config.yaml
d_model: 192
head_dim: 64
norm_eps: 1e-06
init_std_o: 0.0
optimizer: "adamw"
lr: 0.00328
beta1: 0.9
beta2: 0.98
weight_decay: 0.097
train_tokens: 492300000
steps: 3756
MLP neurons of a small language model. Each row is named by its layer, matrix (gate and up: input weights) and neuron, and shows model dimensions 64-191. Each number is 128 + 24 x the weight over its row's rms, rounded and kept within 0 to 255. Numbers have three digits each. A neuron's up and down rows have the sign that makes its largest values positive.
After each neuron's rows, "fires in" lists the words (lower case) most often at its 100 highest values on Wikipedia text that the model never trained on.

L10.gate428:102129139112080135116127091161088109125098090136110140158161109123145135122146080130116140166108107155103114119118137158127153099168137126123153117148156148168127146138145130177163110117128118089110120138144180174108147140133137146092108162116081171118136164118127170142130117143174136157146136121129141125104073133118113174125113121159105097144107109112096093144104150124096123086133
L10.up428:102120127143108085121160166097089156146129151107131076147138134120137079121124124126117088130119110105172144118134102101072122093086147124103138141111191140109147114106122103122139186160139145136178117107122114136170099117145131089143151115147148120101120171118100134124090125130144117121143130151115112127109103143131101161110095090100154148092074128127135105102161101124119189145093
fires in: "on"

L2.gate362:134151127107134145085114143164155116160150079110091104133166120101127137101116129118179117115127166120149113117138094118117164113139123090127135065136166138131104157119137160104116092098081107171116137136079139119120116111171116080125125129142121110139116057116122139150109127126157120127163110116142128171122113156149142131113128129103150150139094128133087135065069130151137090113115
L2.up362:088162142120147137133163146174051116138127122135140125121115143136150153078107146111164131131128139138118131103168118155095165059142106112110156122138119107123133127157131189108161128151106116116096135126164131061139110115165136166111114138085129120160151125119147133136119165121170137174094124176120108127110113121111128119148149130126142120139110119132102156109106176171149111107131
fires in: "more", "however", "very", "though", "much", "although"

L10.gate82:139099137077141133114110128138120135156129106078133115152133110148134119151137123155106147138139123128133103165105155082097147142098083133154131150109150143135113134171113121071147106123163169164161114152110106128086145178139115160078129145133102154159165136110110115150119152115169154148135108127116115113163059162122109119103138169098171168145130116149137132133145085125148120177058
L10.up82:125120108175162109092170126168116116151138128135127134122132151167152157098136141125120129147130105137158151159111132103112100172109146077108159096101123079144143135119072097161127119127108169125172154165159109108099121145173139152103141156102129114170125102135075154146144102127110114097127134068113136133144125150112105117154163109145152162147103105105118111114170105129165094144126
fires in: "would", "will", "did", "could", "comedy"

L10.gate282:084144121099096131128136150138085124137168115151107090164118160158117152127165157171134086128109148154135128112141130135123133101139075121140107104111106156115093113161070133126124133100112144135132091098144174085125124103139165144127136114101104136121155122143070146135108114086144101090133108105122077154117116134152123160119110119118122116136097131128155145119149113158146119136161
L10.up282:105165136158095127095132138162140110121170095168123097119093153192125152120102107131169152108104107130154129097122111132124170095134152135138145096134109161136087128138127130127143105138126129139122170158154127114137100110135144144119087110081092125152141124116125086128109145094131149135162079157146137155119115140095117144150097112129155129132124097078156124069130144151115097106137
fires in: "more", "most", "less", "very", "s"

L10.gate219:159141130144090076120079097158163100122103121101137102108134156152118150161132086111140156125111119121173131105127137139110131145122088139116104117133138133200110126121110145125132147107123158145093124086117097107116122145110134151099120119088105121119102121144127132149153125100095117157094152182090130116119112110117126132085069078134171103164123104160137130091140116106152091085148
L10.up219:156149091139133124168078140142117099109134120114095096134130116154113150135152157172123152089148210168108153126140128104134112112160176156152145133145100127101099139168115125123132146080153130100163091149176121156107144154119093159137142119144113138135141140122109123080105170163115111151097120098117120137106140104134111147155130157114141109142138120113139132099153091130121133086122
fires in: "be", "arrived"

L11.gate524:124141148128145133141176122127114148173084093124089103097117129105135119134094155124131151142113149189136081143101116157123148090139142139119178139118143132166114114128112150149120145147163179159132162163154131093095144117118122161074124134129150116138115131124122143169104089103140133136148148120169133103095137115136136152127123146117136085119127126134154119119125134094167134145078
L11.up524:092163139132137151090105105126115085152107174129141110162152093104125106110126079138164161167127102121089119139150131119103133127108154108156113150131110130135145114112127080107093114128126120179166128091104104115138140130128134136155141107103152117093147140115155125158133108113157140116112109136165076105145121128139118145119112120162154121129119122144110192095105168133137133132125
fires in: "of", "to", "received", "caused", "in"

L2.gate554:126157148125135143123089108110109079123124135150127095107126154159110152143118139127091151128112125120141142126122097125103142123154115075142128106154121126206121154129139156111098109131111092117192143104139122121112147140124105157095153103152130110150131112114086114106119135104099144122183173163130120114138137138146144139145082137117130147118104112109132102164105146132149145155111
L2.up554:121090166118122131128140119171154117101161097170086168145104100124149115140125140113143101104115118114126165149153095140113143171125131157168097145136094158104164117182100112172144114156111099123156107166085126127109115091114067129133181074118109126127148142114129100128111156134137152111135121147197129149140119114163090134131159144094116133155098145100166083147105077110114136137171
fires in: "united", "city", "university", "york", "christian", "langley"

L11.gate124:111136143120139108121136088131133113108066124129128143140127098116161035084122118126057101154153158139140118173100125123135129124131142094145099159102128159144120171166119114104123148141117108099110149139104135146139143158108136160099154135120147131125141116136128135153111152191115110103169124147114133118133164133168122105131110149107130137080120154141116131132122116150100076134092
L11.up124:103150098095161144137140133142163100083108098113131123149113141126104151172093114136166072126162111148096158112126133108096128150105133127151107111139127153166095139157126122120150094154152118116105102122089080121117126131152079118108141134131161104133141154146114108104150096108159083109111155088106104117162161130143130134132134146128116133159128108144099097085092120079120120121122
fires in: "of", "on", "bridge"

L2.gate78:093142125116088100113168146143114103144094140138122162151135205085086122140107107160148094145144129129131099062134117161094090134166136118148095109139108081164124160148115129138155171147157134145102125151120129136151124145135103120095105131112130141155151160160117114161141151134132137109121101122139135155118143140132064134155171106119161122149151126144134145174118113154145139140125
L2.up78:119140112132110122098136182109137170127109113144152158160115135110120112107065107111090126124144103172109152093136119112105131096137170132152150116157120128057131138147138162120129137091131139173185116095128096182112135144124143142138104123151164153110138164114107155115127093158102111160129165151082086159140142076117127130135143143169104124158152082155105154145097135130139169170163
fires in: "against", "it", "under", "i", "at", "college"

L10.gate288:094144158115133132134112160138116114111084129098134104134134099130166132129126115102098119120127127157149087158138132160079186090117145118102120135112140097142114145114153170154131157132117138103150141116109120154109144117145174093090143097125095106140132142101085109097165114169118130179119122148141121119141133159155111148127121138099081134144094114101137141150133109086157092106067
L10.up288:095100137095163142109144169115131108129115102081165140126093138111100105144108152110142151128097156162140147149085107133100145134131177102115118115101138133109140112123153069117109131128144127159151154093115119114125172167113106111136183094130153162104160154145150117185128118154142128085109115114133115104123155113126130129141148110153151076132104118090138119134121124131141168141060
fires in: "at", "of", "that", "for", "on", "between"

L10.gate85:094123118085124109097134173101150112102122113106128090156097129098129151106086087114130125113111191121166102101133111167132126139134171138129107134149102121146138116165116111146091171115089159137120183115122107121128088141098135100143089153104146146143101133165122165146101148133145124109146135134136126117147147112162131170121156108096121125125128080136093135105115120107082124098111
L10.up85:133107164124157132079115148137128107132137136110113113141121140083109145172114058089122137151137116151127102119115120107151148168112141168136088095134105132153127118097101153082136133159150088114133114153116141200093140113123150153156096132145141100128105164111128167143126141115108105165161134142114097113158215094132137134150108135104098132140099118107121144171143113105138154138099
fires in: "over", "about", "to", "and", "approximately", "around"

L4.gate296:122126153104107124106116105129134125106161119121084110123126129126104123099168121131125099130126198146118132134163093120103123167135120120133115121153115137098097151155100117098099146128099132128134130175128131085094144113111107158144126128118106079136157137138162146108142160160112130145202105123115150127151132154170101107126111171131153143137113110078117084125088115115121145149126
L4.up296:140113122116090144136138135153135137111148131115095120126099096117175127146106103132135151137154140126144181153109148150092129171137101140091104148126100130132125109110156118130106122138117096155125114138121148121136101121105129144129146159109146092145126123144151151105129129123132109149124132123131109103123119110184116100171137152178113153087129139147133129156132178146108092112167
fires in: "year", "day", "time", "tournament", "months", "season"

L7.gate50:097091155130145137134144137154124135140130155080109138172104124103111123157106172070145122128115128139116166125144090136125124148161125117107134122149153097113107165124128143163180135146078189127116155169183104109095110169111091136122107155151118110123109133130147135141176136102138119157103113090123102133157122160164116125119140113154136144127162114113108124160092095120134115145153
L7.up50:129114117147127112118145165162107130122117123071193115125132143133129089093139118141140155116114131123129158133136138139093092167103180144144131151125120110140132115116170097164125148100150132124148129066121116096123094155144146113130142056143156168130137123101170120140174096116106143123142147135164143121121115108168135123142158127146106081124153083104116128095125141141161104167105
fires in: "at", "on", "reached", "network", "in", "as"

L10.gate212:110092078115144133115130124156138147195071116141123091150136138136147107121144145111128131138098116146115145112111154117110129127183160132096172140189121136175091094102127140122092149140099132121130196136168154120143136129133128133167143120116146173135129142135119133119181131131106152133160145148146130128152110153143106141107161126152100127151099125151125163119114113101094099154119
L10.up212:123154167109126153146193150123146095134121117129120145129170109096122098133124100116149152089083138126136180123102147116123143136170125141177149185106146124145081138145113117125118167132139153138160111129131141117094106126155156106107142129171153138098110144105152101125094111151124116087114098123149159103083151110088136102105100117150154116111132114116113174127093147146142120151133
fires in: "in", "by", "to", "this", "won", "candidate"

L13.gate511:125162127147113129154078126093135141157147119122140123122081144119160141110102130089117114091145111126106138098156100099071126141100135160129142117096150156143130173132152142141121102118125129144169174178123143131081131159148103107155138068137177138106117142165107071144116143078150113134161172100140168164124115094140124163116173163133166093132163139155081145135099106149115124115136
L13.up511:122134107134136118087132130173114164141106142097104144147121151147167078131150140127143147127124111147104139127141114142159161080142176144143152130155113106100104142107112133109116152111145100114116142110102137085149095150140122185136139146132128099091168168156124125169096094153135098134122112113153134067180101108146148145123140134114134151131097121208117114153089106135127117153138
fires in: "at", "in", "after", "during", "patrick"

L12.gate125:113146123085178130145109158133139128140128099105134126102072167130124163152116116098128112171129138121143100131107085140141113109148137116107152155120136150147147140133139118157067137087126124113142117126111119093106131154125122117105157073118130133149110139108137129139106131139164085171128119112141119101165117087091071165093100134090121101155113107174153140137129140092120107121113
L12.up125:104140126099120170068102145103118092152146114143086127142113168171169145149163079102093158117147091128142115106146101136147105100092115125117104131144130136130138113117157109092133105149140131151132151115159159088083155123111138088142142120114130115114105156125133128128118117119136129119115107098108155107146097116138178125076109159066135085114108119143097124121090069133155133150145
fires in: "for", "frequently", "of"

L10.gate456:091149141142147124113129134121112157109142175095087127111131157135157141138136096091117149167107130114082086115138173134121157120141105110128132152141164132150122139143120147119105172099157155133168171138129121072092166121126171102129085090128103127120162109131157125155111079112138091129159086098102090101110103131128098158157148143123090134083119134132125147124091133153113070127094
L10.up456:155126100151115145117103126119125117113119103117132096154126093140081134124165130141148118102159151115115166124116145165141127147148129130126118138092112152133145136086157149077116116119164109117104141121127139132118163080140155125158156113136128134121126114157158140098140105128119105151122125121128131088093074163115120134141128149153154125143195099110090162129115142170107085187099
fires in: "in", "it", "on", "at", "he", "she"

L4.gate561:144121133123083063161112156140123134134120166136117153159112135076098110084122139101122164126168132114098130137138106150119129102124156103181149127127127162129089113132155166103101161157114180136104131117161147143132114157132095107108124112114165101127137119177146156131162134188126127145146159097145152077105159133103125137105122155136162114114136100116104133154082124125127135137101
L4.up561:118140089136076093153143107153107150157124132096156166115122088144129126107093159132141117088110134115110109155151133123163117085171139127145120116136165159163104148109163128094130121129173146109122134108121104106152111180128130145116144149087101068113149139131143129117094145149147113154140138092133144141128141128129156088159125165140098126106195117103108112177115123129136146151119
fires in: "during", "at", "atlas"

L2.gate46:132078162115129116129161086165098145115158149164146096134146103127131160124140148123159134137108140122143120122121154152082124125116141171094114150123102085164156170176101113158148126089115123130118111117110119074186105143158121134096117126143132138155154132115150116113111168146121140130136065115123146139136100136089122128134124143122121143161162123082136142122121111131150114165088
L2.up46:159089131160130085104160141108081143125130142153104083160139136149107129102145160128100129124118138143167097167131157164142136102158146152166118155148106126136127178113157131159134148128162083147128144159149145130124138120137147106129140160111125124140125092103119156110111129157164163118200097073116176106123116091134115137130165109122139121133124139101160177147106096098131111146057
fires in: "would", "will", "debut", "appeared", "may", "you"

L10.gate84:090097149111082106127106133156146075120103121125128098131113125139102149120147153165120179134079161124151137082174126132114163161142137180081137095081143148155099124071112144119139079129115121154148120139176129115122102168130101151149144093141134109154171120135112095118105183146106150154103137126148154147112108126195089124166118178135127137139123122145111118074151102128159108106116
L10.up84:145097129122137139165106138137098141098146146087076124086118153140137111143147129162125141119129166136108173097131144150118153133108140157104109103143136115133142086110140116114119142102095076112156134170147140103126111179103138104119121120088128104091164127131116156145145126157126126099126105126110112159103117101121150161172134153146102188157115128066170117116138144110114117071104
fires in: "be", "day", "was"

L2.gate353:149090100104167100124144121163096154166121135136137135103153154107129123115134124128131148149102122158129173074125144145126093134157179129120110128141091166161122131139136168145165160166122139111167149130159104125151128158132118089128127128133143131087144111131142102110152181155138141163131144123152111068147126166145095162179119126133078106110117101111146130118087110119136110143152
L2.up353:134162112146101181145116142133116158151094136097134179119127183107120144122147115112174141102127078104118152158111149127161128135109158155092140151098111155104107126106139153135106117154090114144150099116121118103162140149138126154158123082093128145097128129158110076144089143152131157129087088124119108115130117123125175144125141130166106150128088105102110135094136141156147141158145
fires in: "under", "at", "has", "atlas"